{
  "lr_mult_o": 4.0,
  "final_lr_fraction": 0.0,
  "seq_len": 2048
}
MLP neurons of a small language model. Each row is named by its layer, matrix (up: input weights; down: output weights) and neuron, and shows model dimensions 48-239. Each number is 128 + 24 x the weight over its row's rms, rounded and kept within 0 to 255. Numbers have three digits each.
Before each neuron's rows, "fires in" lists the words (lower case) most often at its 100 highest values on Wikipedia text that the model never trained on. A number after a token or word is its count.

fires in: "to" 43, "and" 8
L9.up1386:147123144127117128117126095133112106121107121163099152158127165124121126156129156116115138145159089175125126163098173088159139129115118139121149117143115161173119141104147137173104112149172091141095143110171115123135148089137108136169159149160163099122120106125114121141177121102143127128150146150127109119164089152128171126141142132093131071140173121116127121119144097154135143102153106075140115139184142125124134141141123088152131123135121138105133185106131115103110155107127135110110128108164153093104151091104134115114115115159140131156112132158156122103172143094060183101
L9.down1386:170118132134113172157071168140152116111129134154155146141125133192153126139127113137068106124115091110147079109154082144104122124162115144131124148116164097155135110103113146148157122117104159149122108149141104097159085138123151119160097099113134139127140159144113126104101154150123142124115126078165118099144145129100129118105104153113105171130112109130085098152136139087091120090133183157118105130126091120142118132114128119127155113083141095143110116146127151192138143101124122131160168124100083140157093090117114119049123153175134155119098088161122097108129167126157084123

fires in: "a" 31, "the" 19, "s" 15, "his" 10, "their" 4
L9.up1020:091128157147096145086140093150110174121141134106103125102116112125144109110120079150161101105138102124078102112140156144168110139140117183124117134137108119119133108095153129132137170162124134161140126114132119106192144104131126158125120146109119130159141137146092113161102114126124160141142166093115080148110134146158119135137158129136118124150137134119104147130116137116128127173112124136108115120212111130135140115118140109108148130112136143142106142104103087128181113116085113110137134110118154164137153123151131127104124143133109106116144123077097115085128103081109098152
L9.down1020:122166159155166115134115122166139091107114116142136125129155112121128114164136149165107154163073127101136143120099109122163126118120182102141118146171124147136161108141113115165133112127133100157109192104084104130117110103108150153085125123093130102116129138127104082106152074167122139126104105160111126107141134149146116135102134118139106149106047156139176110149148082171126113143136107110140151117107140111108102140103142100129154118134100093114105157070142135138104125156143114107134166113122122102117104160113092123137145163127113120125152113129149151147120123133100128112

fires in: "a" 64, "de" 11, "in" 4
L9.up132:121125116127125111143149118120135148118133153123101120094136118148138103122110107147122125166106115149119117134109120113147117101131123122108165086108140130082101134142142120138122129141135113141139113103103140145127178106146121127106141116109128163151127086162158160125130085088105162138123102160164162142128114143137137140171162091112131151167148144126131153079131135140089146102157096120138106125181125106131107146154074143135076120106112082102134170157119150146152080163138089113115158105160132124144147108116168165122133132096075113122185097132138156132163109101108128152
L9.down132:107147146161117118165125125158128134127148095161153114117142113138125123141149115129096132160183083129134136119078167142120102105111147128125132105075125151183065139136136098086181164109111110108077149140102111107075138134146138149118126133122105073127154142085113139124149131161121124142107128118083107142101131137113047136158088094089132119122108180143109128133140163180116075142123111142167138120146144113093116100156072166114124160130124133095117152117165133107161169108075126133170139111147135112142119115142148165104139144114134146123117131124164150116128121103074156176

fires in: "to" 31, "on" 16, "into" 9, "free" 6
L6.up74:162109095092119166084147125120127127164108134147159115125160148095105137102130169111129135089115118118179142134141115156127091099155156101140158117095147131149147120096147129075122134120129127150154094143087134138118115088141127153092112114135100141121136124100116176083111128164149074145139153100112140141103093127110139147153164121198137170146130134131202123175148114151107126141160143096144138143134143140118182089179110116145126150190111114173121158139180147125112114143113130122134110136094162132128168093131152094151120173155101154121160125110133110163132135107123149111
L6.down74:153092118136109104121141130119130133139161140143110169121180109135133121119148084097111105184173117132135106156142125137134138121128126171101130160135088144110105144119128156108079133129111177137119120140120189129150126112134079183057115122079130155097123107129118123171140127138132127143091169129123115089145099120136160136108141142183151057120144122091083141150119140147094098156129096106102183149129134099124121128168104107096113139091159114159144081150131102195097122102140150095134196121114176157105150169090131101136061144116149144146151138111119125146109112131131114125

fires in: "the" 41, "a" 8, "an" 7, "1" 6
L9.up349:132144170138123113121126145143125146138172110122095102099152107128133121106155126111122103148137166114086112112154120140127119107143118119144112116119152114129141092128107109149164117148153185078173126110105143136124174120121096136109117146136154148130142186135112115140109163143121111160156141106147110135095099132143128157090111102119126102135123163136141156140106134156149099113109132087139157173129104097100135146153156131139123137091136092126122112148188143153186101127135130159118094066136128106145155146173130144116133140153140114159069132140100120071112096155116118113
L9.down349:138146098122116141125127165109107118123106106099112149170127154129130183134111077135122140141143128129107147130097113117114134099110149096167121086127098154139119139132144105116115095115115109104138174134155120118083124112145150151096117129128157149088096114117119154108170115154131107199181156139100087084107086159151132106104138115152123114137149156101196128174102142135108113176111082136169162093140141108176148146119069168124148138121095112130180114132145124121110149119122126131081126128131108130145168116126136147157118132139118142152140133091077129122115138110098123137

fires in: "to" 36, "into" 16, "0" 7, "on" 4
L6.up1472:165127121086125146142168122108109172170122139095140114118129145125081127130148183116082117092104143120110127127058162113112122113117163122088139127108116112158119141109154204144127151115103135126122136122099103124106123122140153137119176071135058150124084190121111131161109167086142135163168184099122110128125126115137116107124110109122149112123134079172126093162125109140151128179087106143100124179115125101101139186129137101128162149160150134127150127154138109126165108143141127122114081100153087139106107066150078167125110161126135113159088118100120113109111153129143096138
L6.down1472:157147126130088135140125180124116111100123083158113125102101121145117135097110147101136143143134114164120106124140175140107145120135112113142132139099155148119142122152134186144105143154129126157187137132158112116174116122131129094129102121110100138140121081106088110126139117142134134126104094114133110081151076130131118111104154111134130138137157142111085076116102153134169128148153130115050148097109115138099087144170120122132126105115113110123112136169137123110151137105158141076122094113152156138074111082126093166137147134144156147111156127109139083095119082111112130146

fires in: "is" 14, "addition" 10, "are" 10, "of" 10, "to" 7, "was" 6
L6.up1135:103098143124161144137142109118144126109109117113112149118095168098133159174120114160111123149114120105159191102087136132119134140132121109104157096088136125150132174062138162120131142106105141125144122148147110152129113108109148106093117140138098131125110150107138129067114161125130085114144150139097124142090131130103125110119093127131177143180147123147138143129127151112137119147155090125156151126140123163132129146132135143120132214124143152120159155133138116159110143098092104128103145178080082108109091129134123089165155146134128150163135113116119127142167139167125097161
L6.down1135:177130114114141078123145145127102128132062104143139154138151126161180092150142124141146139114123092146147176071158176116104118089153166166143112132150139150126148135128171117122156117142131142119113157115101129143111173128134116123083122129123100112153121116125136112135138107133165140069122162111133122136133093152132123105102096137112159160139110128156090170117135109115150159097148097133116114093132111121132129147157142099086117150137118123120125160084106089159162134146153128141123163112145132169168148107112084113144105110154119147108163136146163133133144143104142173122

fires in: "the" 73, "a" 7, "next" 5, "his" 4
L9.up2001:136176080176151152088097096168124138135111127096129156102132110138127122115134125106133114143120109089126112139144112135096140127094128116129167139126127101087142150170145137067139124150087169127132134139179122099163116088119147123121116084123124088136148137121155122163126116127109115118136159126125145164151138157128090104099138110125110153144129153146107118127124138107137143126156115132124087118139117116106095154105147091111109147136119178101093149117115091094139135118117092066167110115122084126129139120140140131130104140134099121142117110168136146134138152128121149099
L9.down2001:064093153105115133133147152108120153116132134113133138107138090149070136135161134145101141140078136125122093168105123089142124137143070148107078056129134138144131118147108138185096105157143100107133150099116148125126178110095092138136093133157107093136135091072143084121103134143144154152096132150153133154112161115148171129145130158154132144159117088092150102141125135109110138126117171123151087124121140124110105128092160121096157096114134116164109148123138143126095127132132122167085190149105143153146095175128098133136159135149152136128132116141145132048116106100096133164

fires in: "of" 69, "the" 8
L6.up2032:125114073154104101097105082124136169102139119117128107095114132156132128133095122143147113091150107102133105155117133087140125139102111142121126127123123162133134191089134164142132126124135119129144162115123087121135130137099128084122121120113145126140107137130141150120102161109109154172134139125144092067158103136074162154128115130128139142172092150161147132147114131075125139159167129156130130125160135141135116091145140177161131125129114109131114105111067164137117134123147116119139188076152141180102144123116106123118095103144147156143154136143138139170128144147157110120
L6.down2032:130092127127148139106133151134110121114175105170145113128126160129117072126150124141149121116120137131126118159092129124125148117092134084124138118070135133117149104124124152158115106152124117110140143081124124123151162123132114138159143109095165126115134128114166150110102160128150112127116117141167112076117099128156156200149102116116107120115086111129153131185077122102156122112128122116136156112114080147143116094135140063112107126104086121096083116109099140144140113179105129148132189100135141147143112135123113115163136108112081125134145107151169097138152086138110150134

fires in: "a" 62
L9.up489:162192130156170069120131106136131125128101159094169135138134120121141067123127085079110096111118085125140151159110143116103095146129115103105107121104148161130094106117127157133192171134161155110093166121129116115119121156161121163131107170138148177110125104098122114105125120112105120120142136163133120099135125142159149136105146093071076118136098106151133131106108149161110086135138132062127105141161093127098101150117117116125091098111130116100103100159176134102112105114095090124134101111120142144127133144116121094116140135099141124165165154119105119099129150165144131136
L9.down489:147149151134146111159154108084137132126151158117142111138129112156126129130148094112105101141099125079096110119140131158075158153135101138137136156102129101117131109147122145125084137133164140135136108102185094160166159093186084073159146140188133144113146141131164101098130137099119144154136156135149132134159123128152116152160132127053131104125136116130094135137144104128122134095105093117128142144100157176153090127140124116149117112108130092107147189139121131132130144132142158132159153118100156146137185154120142105156100101078121130124130152097127120141141112090129109076

fires in: "u" 22, "american" 22, "foreign" 6
L9.up1675:149168146107138105123126101115098108112129120109114089096118121084101154097101122110149190112120150103092048119135136106107103184120108186109124068168134105143128085083102169083164087092112111128165098077135106097135105121123098108119057084094125109142142137142115111163120140140126166141133100125115106095093143119114135067148095145075095117132137135136134105119099164117135136171101164114132140152116138128137168177095124119131135137102099153128123153147143150083123102142123176124143097125142160150112141128178092150118159120113158152101157130109162109145143126128089156146
L9.down1675:104109134137126147115128153109166142177145131134138153131164093159159161097156151118172109124104127099182169111114132107118070093101100126167087152124125129152157090165142113104111147149131115121118162131164152152091118118099094165155138098140118115125161129122159185120138107162126160131132161051153096129139129115110144126139090116119129125104152157099114135147117094141104111166125110165127114179170142137130143132125143097096121082109126126090131147130097103124149082161126137086133150147140160102132136151140162104134150133127134104150098180149144148125123163109157164127

fires in: "and" 36, "but" 12, "team" 6, "to" 4
L9.up17:183110091128125138113144135145126160163135139145088127073100145160079140140099154159127163134159142133115166154098115096137130104100082104143151129133121078146077108156087142090145105130119118115143111112165102111119089143179168108145107139115162141130134122123131151153146169143144157129153193099117098168153132115082152124145114134108155105115142090113142179127130139096119114133110166110117126147120097152166119122090129115118099134130105151139114096111120144163127080079128089142186110150106098114106109119074119093145141112151114123136145117110133141112081111180102178139
L9.down17:132144121110173099124160167102130092126158133117132134118137113145097146094084150104098107168095157134170077094147120179133141122145133139125105103153089165142163092138108131140163145130126149115114143119127109154147138158154119142116184114149117100091099093110096137129125116140144123146092170097131126109126153107188084136142109145091130128130108128134125102124108135140131124108151147113176096151113149125120155115092123102151131148118161092156137137088148078140111149138142140084103114101132158147114061099146146132164161143133090089147124108142126107117108156130161122130

fires in: "of" 60, "his" 6
L6.up567:132149103178149122115103118155121168133108071131100122091164127141144115089105077090126169140151093134117159120109154170104155167137132141145096115144186152155103150074127159132101147094110112123142111112129107133089127114121150151132169128135156089135161125129117154096127123119146143083137121124134104138131107116135142143128130163130153153130108108149111139101101100103141133130081114108120106104125093161129118122091096167164165132094091131138138115154137089158086177117120097124136131105127133147071124139146110107172121128096114115112153159104142112120141168126123097132
L6.down567:172113106092123118100162138110098122123139145091097139120110137147190155165139154162097111114107143130121075110129110116158180141168130109139131130132093146071131114156088130125068180093148104126120081088157134090103130168093123142091156145130111105116113076161151133142104093142121153098097166101127120098130118120113103100156087163091153118115127102130144119163101137088178135115141149148128117109082130169133129134150102130152102127115138158104133106098147104113110140146086127137173159154147134136162101090134173143094105087129110133122123107135154159103153103125144107112

fires in: "who" 53, "he" 15, "they" 11
L9.up1936:080120109097153120122109105095129170089145150122136164116129061185163133139127112151187137168121088128110108130148140107131132156147150137094104080117087128147134102113139129162138117124166130079114139098149152113131177078129164127157165115115110159120137129127146100064160115168155123122145157123135111158123168137130094136128127099133099144150156143152149146105120138106108159133138148110121130130134064152132134156119121098117110147116154122165138108141120120169125140156136094151150161141150123152122137132157094137123125128144152108115155089148083131097128167146164157123
L9.down1936:094156152159111174107121137166114140168160101132126105106106106151085177084130074140136138122160170116087118088113156173127158093122134140124116111141165133136149131144145124091090088108131124120127151087143144125103154159146142109136112115100141144130150103123122113142124133166142112107120107102122113112101072164142124133110109121137168140116093163146158153107109189170113099117086132144134151136109151168093137076154126135139168110119163113200128147129125094108103131097090141125157166095093115137120097136156102148159132131132151124137122150130126183085146141150122129101

fires in: "a" 23, "from" 20, "out" 5, "while" 4, "of" 4
L6.up1341:110119122147104095144144098102159123151126120147143165117136121153106146140135120111148128077149089112114143127113138124124090141150142095136107136124143110153111111137154118128140118131154137137158155156138111198157146135109132133093130101129089143119136126154116099117147098080136164142126148109144096148088100118135111130136109153146126089123150143158095102141096157162120122131141108119143102147168146128114142133130080144115105126106103125158164117150131146128147113135113098113146145127136119123122131123170132144113112117117096131139134156094179140167146100066164145117
L6.down1341:095108120093154131105134140196151110151107143081116131114171127113157158130129126112078125155140114071105118164081096132127141136139099110136129182103166110155102167189089139130144113108094152118123105126104117111109100123111090131137122109146150145122103178117123139133108108153097107134123116133131119121123176168115158132123104135106088161107142156088149185130141132115153115126114108107162147118142087109154146124110112119110144145123144161116102144143118118113108148104094155135138090158104127091118166125189124180136123149149142163149086123167092116173110170154091127119

fires in: "on" 22, "over" 12, "to" 11, "of" 11, "the" 8
L6.up1075:114114136120171125176083109147143164135113118143153083112135157094141107118120134123128093126173112143157126187148095125181096130155140132106144125128139142138112122121119085123131139114138136125123170113145128116159113084095095121094113111144106119135120157102169164089121115096143134068159119147102096134111112114147166104157131106116126137167104093076180135128115137107190104135107109136157165142106099134104126131086111117136123140138108104096125116160137144111094146170157095126101146124119120150131149100185142182145156127145111099165130145140100136159156116144111149137
L6.down1075:163102145121097167137135180146146108164149158115127184152061111139112141104118134109155142142124146132104129110105158130100132081112136158154104099117099093164138143182128167098116118131127120119107098114129124115130098165124120142145143142124141109100143110126084131154097165176106132181094133159142114139121148115140102137104100174129157143125150137155157152151132131105150122115119149102142117106126131123123122134144107109140095091111168134120148109132114132149123140117134104129179088156101110093139144094118129120126121131105149090097125129120165154071112134146148151134

fires in: "he" 33, "his" 13, "she" 7, "her" 4
L9.up1218:156124121106094135137141170100171133122170106129133095123100149166087128138139129131134139107113125135111131093131132137149131146082124147105136165150124125144113137144094126140123125132155087131114110151160125146154112094133126139095135098112157166123117168112133162110153132126144099153114120096127123153100194109058120163100136129137147121134131119127061117169127107083118131110143111159124121096138102135104113121089124117102115111113139137135121113114091149148098161143111133095123132135103139097079135155107156185138161119138125098097107098116093123136150114113135194134
L9.down1218:146113129125143118164097075129125114152159103129087165149119093169157142117109153132148096122130117105144112138177132150125132192137112132143120111158120127151058120123133146122107175117113124140189122122160119165137121138126141129126119148158152156130180164140097114097102105141102126141128107161129132170132117120133111086129129120121127089132125044106169144132146107170080157116159127118183149115126117115135138135125154152137138099132139112139134089081129146115098105119092123162172137097105108109120128118172136105107126089084157128101125079163125133128102126139113147116

fires in: "it" 23, "and" 12, "place" 5, "or" 5, "building" 5, "date" 5
L6.up1219:159116142183152144138187087164129107142130119121165110138111123142140126107104171142111135111102139068157111126097133076159119098200127157108102129178146111156104132120169123129109101121103122151117122109115128125133145139090129117148108134135176110147086100102120142151142149193183074107081122130124070168104121142107112143119097129115203097132174123140102135112129154145124169147186127108138095151153096149140152097126150112110145097149100113113119114117144152116109115130150101163113144108173144161130082115101112144129164136134184119131116139160110157129135109149178094147
L6.down1219:185128154116115101152127178105142151148093209161149130121140133092147136138106137102169137187169118122121096150123121160101107074144088103129114103077166125121125136129123140098118165140176111150093170107126120110108130121110101146145122109110129140135116124103145111088110122127158130110141149133124124158122111130125132144136121104146134125122109123162124153114132128101090147119112144140117112094122118103106155158110139146106122127077118107099102119102127073149142108160118134088149172156084103141120157108136111108157088121143092121131140130126119102148138109154122119174

fires in: "was" 41, "had" 11, "did" 11, "would" 10
L6.up1996:139121150140118146176122164115127135141100109098143140145132134145165085146159114152166104101134155125113109102119171125132101142165149100151139144090154156103116126122114137167119114102126100164127145105154148079176125113142126126099155097173120157121114141124110118167157089153131120096119100150137141142094120091121108103131123094120088144095169149165159140125151103144153160145091141129127166098147124119143151104139103139121147102149151139090107174134081103162151154068123065131124100117171087129125086089109131140089102100114159175143113131124135118107111109147149085120
L6.down1996:139130128118152151128123130136117122114157121138166126092126153143141128076134127104136164109129152130145144116098140149152123162153181138144120101150098178090128103147102149112161132153134114122087125085125142146107133126140110136126112129148152081117139096102108125110074181115125119118115115145131134105119120085151166110121129145163112139138135130146147095118158169083127118131150109115158149084115125138115091154126139164176170110103103136182127153138188154104147140145128125124118110080084123148132156164104155151150089107158151155142091171130109110094097152185135110135

fires in: "in" 26, "at" 23, "to" 15, "of" 11, "on" 7, "he" 5
L6.up398:125136128130131162113110094122109156114147121125094129114113102152133181112139158129140136122185134155144155145092097098140167141120145079136151054090131117118152138140101103102101161132111120107131138122127115120136151101138153133135123144103147131136143169125134129153091155153112117097141135097143152138098117123188125080182130149102144103150127121118098157139074150147111138120135126129143137134158152081113159151083135146133086128122108117111148125135098138108154181150135123128120124111124122114085133156114095208085109144148150104125169135096160122151147116134105099114
L6.down398:109093129101135146144149104155128102085113184192166088153095095130110086163046152116085116146137141089110193133131113133145130087154117154170103151083119153143094100106142087120166119119134123140150149083145114167116149152120156110114119137112113072120143132121124110139155133142116133136138131119113125121177155148097146069121158092126141089146139149123122111170141095187131122158103092082128071116152152144154086140109142124169144107114108139157122126145140111126104160113102091139126154109121088128104106093136130145161138104152126135129126113141132123143115100142102172142

fires in: "i" 20, "of" 16, "states" 9, "us" 6, "uk" 5, "s" 4
L6.up1528:122181140102132122096136110133094118133145165102119095065138124152121102086089117110144108133142102118162114150153139145157105165121095112141126104120165119135138125160141114128155123107132160132177082103138101122140127097115134127148131093134149139106139115138139158160083094122123117138141180094131131130098155111146138121128080137107137125130131109088101121126100137109132166053139141087196106163121103141126125118118120122131127122135149097125051091158128073142126175121144120131183120094117144113126164090133127108119115130110126142150140107121162125135155169116144140119
L6.down1528:143137144147112069105085115129122129072122073113136140094146146103161113103097094138095156110119118118143094135065109115143154112101155134146113173134130129141169117150151200107131130182146150102072111152157116116138144122144107151151119104175092119137116124144131106142140110107164109117139161115126106102162116125152180098156119147133141071131095123143139145144105152155147112109108136134129120102116129122137135111145124127151130101101135159124150068104133116123114119112089145117136110129129118128106109136153116119109127136132131142100119096125163101126131129183144122161

fires in: "is" 18, "has" 15, "had" 14, "was" 13, "have" 9, "with" 5
L6.up1408:129154141094134144160119146103168130122097165108118142151123168153141121137130112138163160105120141141176118101128123133135136125146083193106130110114134124167158115114156152152087089066093099139129144140093139098166131100136139157130099092142130149125108116108098153145104152129124140130122158147171161136131131076151190110187166149108143118116096127159091147095123161116147138163130120124136125130143128149105119161145122122130111156127174155114135107121095140142135099085100113114122102107173121136115152086136103159135138132108095138105097141130178116105077142125104103143
L6.down1408:103150123142110142130163106073095121114103163142142151078114132147127114162111121193155136151122113121155147131125134157119130160133170112151119142133136185140139073154097120138124126141153094163141167168124085164131129148123128128134123174119130093124130122130116127184124103105127146170153118205089112104141085157125139155108176146143120156111104129139145155099118093137127137107114124117138120159120164144172112092141126109118150205129123116108167113133081099118101132139130131096150148153125125166129117153158122145138112118134145127131110151130130125127105139171155162096

fires in: "and" 34, "to" 27, "but" 11, "some" 5
L9.up1680:151135168129074108127155166145140126121122177124089170165161129135168107142102170122114147092140148097109123119114146148153115074140120089141101113125152141140158117109140107092131112106187139131129188103169083142147124155127161114139107126096126134143103173131140115150174121129183066116137115131142160138143122164106134108150126114134131146105134145151091126160121107109146150160132110092104146130133132128162143114105143123160135123096106160125161134152142125136146181122166126105136119171147104133131093109127131146108129101136112142157098124086112107099137132151169142077
L9.down1680:143111077122088160108127163099105108146126139142122169101102106117117098094125130170136100149123094133146153076110124150111090134158144108178125107102109137147112078097149122113103124098141154113132093152161096132094122142148102117115152098080124150124134136150121090078142172101144175129140130118102117098103080112123136122138135106143094134142071153128132112142118132140123138112145132128146092131117169178140154127137135142145157089110127142139176114147127102141111140147133152092123089124144134142100105142149099077126146140118112089126179101138107122127125127119112123120

fires in: "a" 22, "president" 15, "coach" 5, "part" 5, "manager" 4, "director" 4
L6.up1194:104090143129145154118133120099126132098162126137102137161170168120144154117096111132096161090104101152159162127116083140111099116075115070102144117102146105107122157092144090140113126107097096136159141144138110139157114123117139094085101086124157146172183121133145099137069132107089141095115107130148120142108136132115130144171157135110128112104133154105176115090134120132107132139142150103157113118103127146089109138121090085091088114176145162122146153158104138114141156100123111123135157110130067107136164079132114147146077131143108156156125128139153127111098110123123146086
L6.down1194:153080085128131138102143149115136171123114107115212094162143119179149108126144146118135122168129119114149105136149172135158134120157156101101169083123100111126103085121194142102153133080165148112138138180123137119167131115073127166121116138104097117094100131122145139137144119133171172088140123150133106142140115135153119130142133150135134149151119111088133154137089095103124142103115149115080126149138137142145148092140128122160128115136097109170123139120149158168126151069110129127130164099154135110112113109143154135109100131122114166135156095152130159119184113108115138115

fires in: "united" 46, "due" 15, "u" 14
L9.up857:172120129096166146094107090077148139149103126079091152102194112123169148139153121139108116120174094080138145105151149115111140157159097130143108116129129113166105097121122144095143118120091146107151104171123079134104115136146161122149062059096124175153185132140173133137114157102157130146122144101112113145099123105098163104153149164183106155146106153152127100127136130114104150127151125135144138114149134161126164118131157127125135097149130146185137095088117158098126148145133182139138072102095141085167102165079128144149160098089139144134128143116108127137150149142104139162
L9.down857:130118119087132132129124115116095156138104149157118135119134125160128127130146119111135143155161069113121153123162152130093092131126143115132093139109108172099113137112137136133106074115121169105153103140153078150123114147107134113125091121136121125164183112124083151145097135154123105116136183103130135138107119114156153153142089092165097142116160111078106107130112151127101140111106118173174130141116124123124103124098177170167164149128137159129111153110100130147060141150148118106113113150100091147108148147123146108114113107104135105105152183138139127176110119100085136117

fires in: "he" 21, "was" 12, "she" 8, "they" 5, "it" 4, "to" 4
L9.up1159:130122118114101139127112110168160118168139110155132117080130146109084096112121154098115135145118119145128145125072107101146129106154099135125131140070168139111116167111145145112144143121076140165150166097134137119130163130132144138126120131139094179137115199115105130128133109129139121132137135111126102113127132152114091188124145117122147113112115117148137164126088149117118112110133127177166105129100133157148120095116109175146082146116139153147121094131099111168105149090128082140115112109099119158076138110137142112133171059130157144127136065152119099079106091117126130119
L9.down1159:091145109108139173109117079150108117164167088153196114083137142077088111112127139143123140148133126126114131138152118162151181163137118107141112136113096133143114150131136171148139137108093115132128141116071116114086155143107145150160155151129139137085121145125127120120135109100146107126107132144130127138111154158127116180170158116111112124129150143137161141115107101115125147150108109126097110141099129102091189122146153133127135108101120145174114148104133104130055126151127100103152119102082146156113135132107111104114140120096126106113168151144139152106140109123119134126

fires in: "was" 19, "he" 16, "it" 10, "and" 9, "she" 6
L9.up1432:172144131120133145101109086164163166131115113129136094091139153142140142122095150085167097150135127096132097185122149111156117139127136156149126186119142126095158144143144122132143177155092108132124118139135153131124152108181119177155128129130129126096155127104145159141103098120127109119122136119162128119105106134083143124140127152094155110134132174161052167136144152156137219133110120133181138116139137172132142160150101144096164097122142104154112102163132133115137105113126121121145136088136137141134118123136167120079139158138154153143111134119151112089154117163087131136
L9.down1432:112127148129137183089172138115158107149072129139120109138140111094100166107094109099140142167135165108134099112122077090129115129095110100144149126100137135119077166116159135103156104159126072126110169123147136118151173121124075121127142117121111140132157071119146133152113097098131117125124090180095152152122133135099108082126125105151106125145097148170116156129095153121124102131160087141120077137144087129125163141111090121182134069153129159103134126143161129099128101166147107127148120158139122156112137149110107121112151085153148151142153156119122149162150139135094086114

fires in: "a" 33, "all" 23, "an" 8
L6.up582:178073136156108120121142078133117120124103149102139126096118134143121157143140127122118137120129143160133110171157110145101125116137113155177115122166133154102168112102136146114120130160123142128094093087110114146057166144125066098163144117116108159149190106155115140112138144138126111159154116115145108133125127113132120154121158133079088145140133121131126100122132140149133175157152113096095098120131152125138134125114155147091110145084160096163141149170116138157161091144111122144159116192098160137111118136123161154139108104095133144147131116155100116115159106113090104131
L6.down582:096126111158114109141077138163108118122118163102110139121158156115129158108117150165143134159134127126113133143141160134126105123126158094145161102130135156153129146162144146170124162093095120211121083135105116129142150160111100160127133107176161172137126163126141102135145108161096092111127157124101119133130132148093107112091115114095122133070128112103128120111129137137137115103141102121127121144143102153103140093159163136157113147118088099133168124154115145147098132089139102107058132156113129145125089177151142104093120137134168140108111137153127137106144122153100133099

fires in: "he" 39, "she" 10, "it" 5, "the" 5, "they" 4
L6.up1995:130108081120134114095125112122132123137121130087119154145142139121108064088142146094107129098097120154162122128081090136151110134102104158094148156103121106090204145109139108138107110142121143149140108126169110120116117135105125126134143120135135111151122171099108187160125114125156127082110185154134135142106125145150100119081113136118135140132085158143134085123148153139137084122115164141154095096133130116104133137107113118144131119156166144100122111142161140152089110145171087096132154141105147123100127142103129111119110157137144117105086117122118088109100106147140110106
L6.down1995:112137128157122129173128119138130150148111135148109156164112148102140105132123122080080135125104084079136084127130151168109113098135131156148088165136084154108128161124129133131149132110105117155098120140170092113145139103097091161157148131119164088124103162144106100129099100144118160120137117133166134145106128129081128144136111107171147161115138157185124181095140116146107111126086128105140144177141112112156169151153109108172154136141147164142126127137140131173104091094153122124110121136121092136069137168162130174141133157128111125121098093129134117115116163168151118140

fires in: "the" 67, "his" 13, "her" 7
L9.up905:091151128146158130125070108107137140111128136094135099120133075112133142107087112137158114132105111127147147119107118126144127157117140137130127113109120138114097138127108109127153159091152145128143123123086125127130129113136108114101141167149121144139084136115123144167149164122079138158136094094133111122090160104167105114065126145136102100150164110143123164133148114089136118097114136087137189111153098147111138166096100105119138133147092135107129167157141103115139141123145128126161096143141109081115159128162130124137123118089097123044097121103095130123090135111147132156
L9.down905:151112151140087126139120119107165173124114104094177128165125156117130121132136158141158151123100119089156055139134173173159141115153128141154138118155130094161078137130137136168089126072108135128123140184120161145153155136111088137147099130110117071133152099149164158136116120122120134122091137137153115092118125140165130155120165142170122115151078137136105091112132067103142157142121116132177141150142126113110144087138146104109114086130131120090155119108127096164115121083127120156102100093144142133150126150097119143091154164118119104125113102096124137165117120119141150105

fires in: "was" 46, "been" 7, "be" 6, "were" 6, "would" 4, "is" 4
L6.up1666:113174120155131145109119095128111155103175111113174107163125199119115152145118117163130096133093139151149116150107145110120151111155116102143179155121130144117146090157114093150077108104137128102157133137117145105148128135138136108126092131169113093125127123115154134116143102160101127124099170159118120132159087135117096132134139161119114168090136110118058131134124116154133146116120074108124151118095084084147130159147150133083153114153097129171121160133119084118167148151126137124153119154128091100126181160149110148128152133089144129131100122097111137115131089161090127148
L6.down1666:074139150100092163109110155131100116130120147097106117134184112137093119095123145128129113138145139118116144143114143144125149133120162112168140124127117196124140145108117172154108109123140138157106097112168075113160117089120156129145140088103144155133149111156088113155098171120114132152115135154165136147146088151107133072125138104152127103122137087124161104140138130138128108104087128185155152115138133129131128129127121111125184105090136105106086134124149163160136164161132139159084156120153119162120112147131154126135090122138114181107118157149135171133143161155153093131

fires in: "a" 98
L6.up811:122098102101130153113132101138139113127123126109113136103155170156166093123170097123113164129116142121178124109116132151156117125115153098108175068126095119149112148127202142129144122134135109161111144111168091132146132127156087142161119131147122167115134088137157075131115134081133117121155101172070150145159091151161121137174135141105113134141160152141142086113132146133118116054154144090171148122136096138100149141099137127075134157131123094134118154145114106121148087106144132147159107133108169139131136072144184127096115137099098162149159136124121143127152112088086158127
L6.down811:090103139137119163115160104144120109138145133131152156113110154138133093109144132125101148162113129123112131120081151116090083080136126126133152118099075148111098103144155146089148136136124107147106151140165101118162143167140122139121106105135128101118133149119159119153154117132104143137141085150106085139113101151128115146169172111073136177147142124121131137114145135171139067131161083132131096098138134111107097123133094148087130109118139100135148169131100089202135142104130136170117151130077147146123110139128162123118130149111139153145115115128157156116077143104064159126